config.yaml
activation: "squared_relu"
norm: "rmsnorm"
rope_fraction: 1.0
qk_norm: true
parallel_block: false
schedule: "wsd"
seq_len: 256
doc_mask: true
MLP neurons of a small language model. Each row is named by its layer, matrix (up: input weights) and neuron, and shows model dimensions 32-159. Each number is 500 + 40 x the weight over its row's rms, rounded and kept within 0 to 999. Numbers have three digits each.
Before each neuron's rows, "fires after" lists the tokens most often just before its 100 highest values on Wikipedia text that the model never trained on.

fires after: "in ", "to ", "ag", "–", "ad", "az"
L9.up409:521496424495491478520445525472516477487507473538469553422510477488495541552443492456501491515530512519507504505544459517524493486488510483504512425503517474584475471526529568545549432426481489536529516485508473524486586512571468414545558506502582527506480513423518500443446406517459489533555504529520580393446476441514446453436470499460511478543469484565515427529518529558446404513550

fires after: "U", "E", "Ex", "ex", "M", "Un"
L3.up620:551462523523459555464416456466495529486511492471552531546501511574493491429562514401492489533520517471509543516415438499442448483453541508432436498514497461504464457490489485505504549607495483462461456474455485509534550534499579437452511566545484451527493555422451500461445549518543415551552528492487519462479464495513454532489559499488543539537554486548471497464476537499443499520522

fires after: ".", "(", "W", "E", "n"
L3.up565:439493432489532502492424544519467491418546479564487441495473506398531525548511547477454540484557466425499535537437508423445485500463468495518501541421554524495424517485533514507505584523444461494499510466384511394488513547547518564437470540540544496539456525450492451521488554458449513440551505521490446443493518484501522488506475524459503510447477568507547456521521507475495484426490

fires after: "n", "ar", "nec", ":", "N"
L3.up766:574424459509486484447491488502494458594502526520534501540547520464482473541475510478533548542469522446570506575534543503418484564477457478483479482435533495534545415500475520466489552496424535468478480497482517576485400461547564481482537531466471496520504417483463519467423541446439516467530526534452505418503509422503478504545517520474475462523526487566518440476555491471562492480511

fires after: "re", "ex", "execu", "pos", "Ex", "Di"
L3.up442:520531469541481500498515498506417448474460545509536525520370574558493446530504500543478513483542509459479396486531472516504468410487504459481457475494499516423465519468517423423528462453496533527603542433520518546469563488544481418475494449497557482451535524467528567413467503474528532543470488505484498487424553494464461544468516423517481523508539479509485493516534561503496573603473

fires after: "–", "-", "0", "w", "bo"
L3.up177:534500390608492471480439462376537515553550489503432398531522479467523544509484513434487478480500540470481568460532500494441437528466472468552427523500527502474442562512508466575527518509449457404456506499442555558518482489539518465514541458572541473446533535499498507504528478483452531484499529534512551500470575532473523578504409473523418472544504517543440453512488440474513509535434

fires after: "0 ", "2 ", "1 ", "ag", "4 ", "3 "
L5.up80:545465531580470472425504529482502460528520476509604463530533565445529535455549501496505445437570523464446462436564531518464467508439518462494463476502538495484521512496586515489437503501497559490493466488421523484510447522486536509528502500477543471512479571526481556431455462464485533508441520515586497517456508529482513568489499406443502454497510497475478462571544496583513507499487

fires after: "was ", "(", ".", "at "
L3.up39:535458473392509544420453427456480463454561474472521523522439562580441513522482511534517512459468517546457496474430522558538524453482478490487533474542492583500476512502480549522508518419481542456572531448513472448522504568464547487504510536510458486513489468481426541484493461550418475444478505520449482456422491481433494525416547468474500493485449555555528462609586479501488509522489

fires after: "and ", "well ", "with "
L5.up266:477463485559425585501439584554474565552531544490477486519485540473456515552469428528567476581447549476490450527482480479477451537534522451464489517423519494454544520521587434490485421545496467467499459529503501458525477462521473539578487473515566418460549575557529530486544515564491531492543405457520493589523482591504529443466500537458524519507479563457477483499503535511538501555476

fires after: "re", "ul", "ac", "ab", "ar"
L5.up142:536508514487526525479476507464514459432491531470516462514524489501471457556433514501481478520629481408498455519511538583490538472482531447554502470512557479515491551382540526588451501470499518441542491494452510559539575475495491500478494529498514583509548412483468539469469502505495520482533516522409459505454478490424505471463451549481539464497499494510482567505568449481583488521535

fires after: "-", "op", "h", "ak", "ed"
L3.up205:462471532435428522488491524484484519562468555570490505487520469449542523496396536579494535498534511519482484524534539551479556476499474502509497494521487522497479487480516463506493469516473507461459447495535523576467471468480538435460506514597595517531531520556521513550516535443495593427573478478451473463499602512561557527493504488460471446527504483595474532566464466426423481538578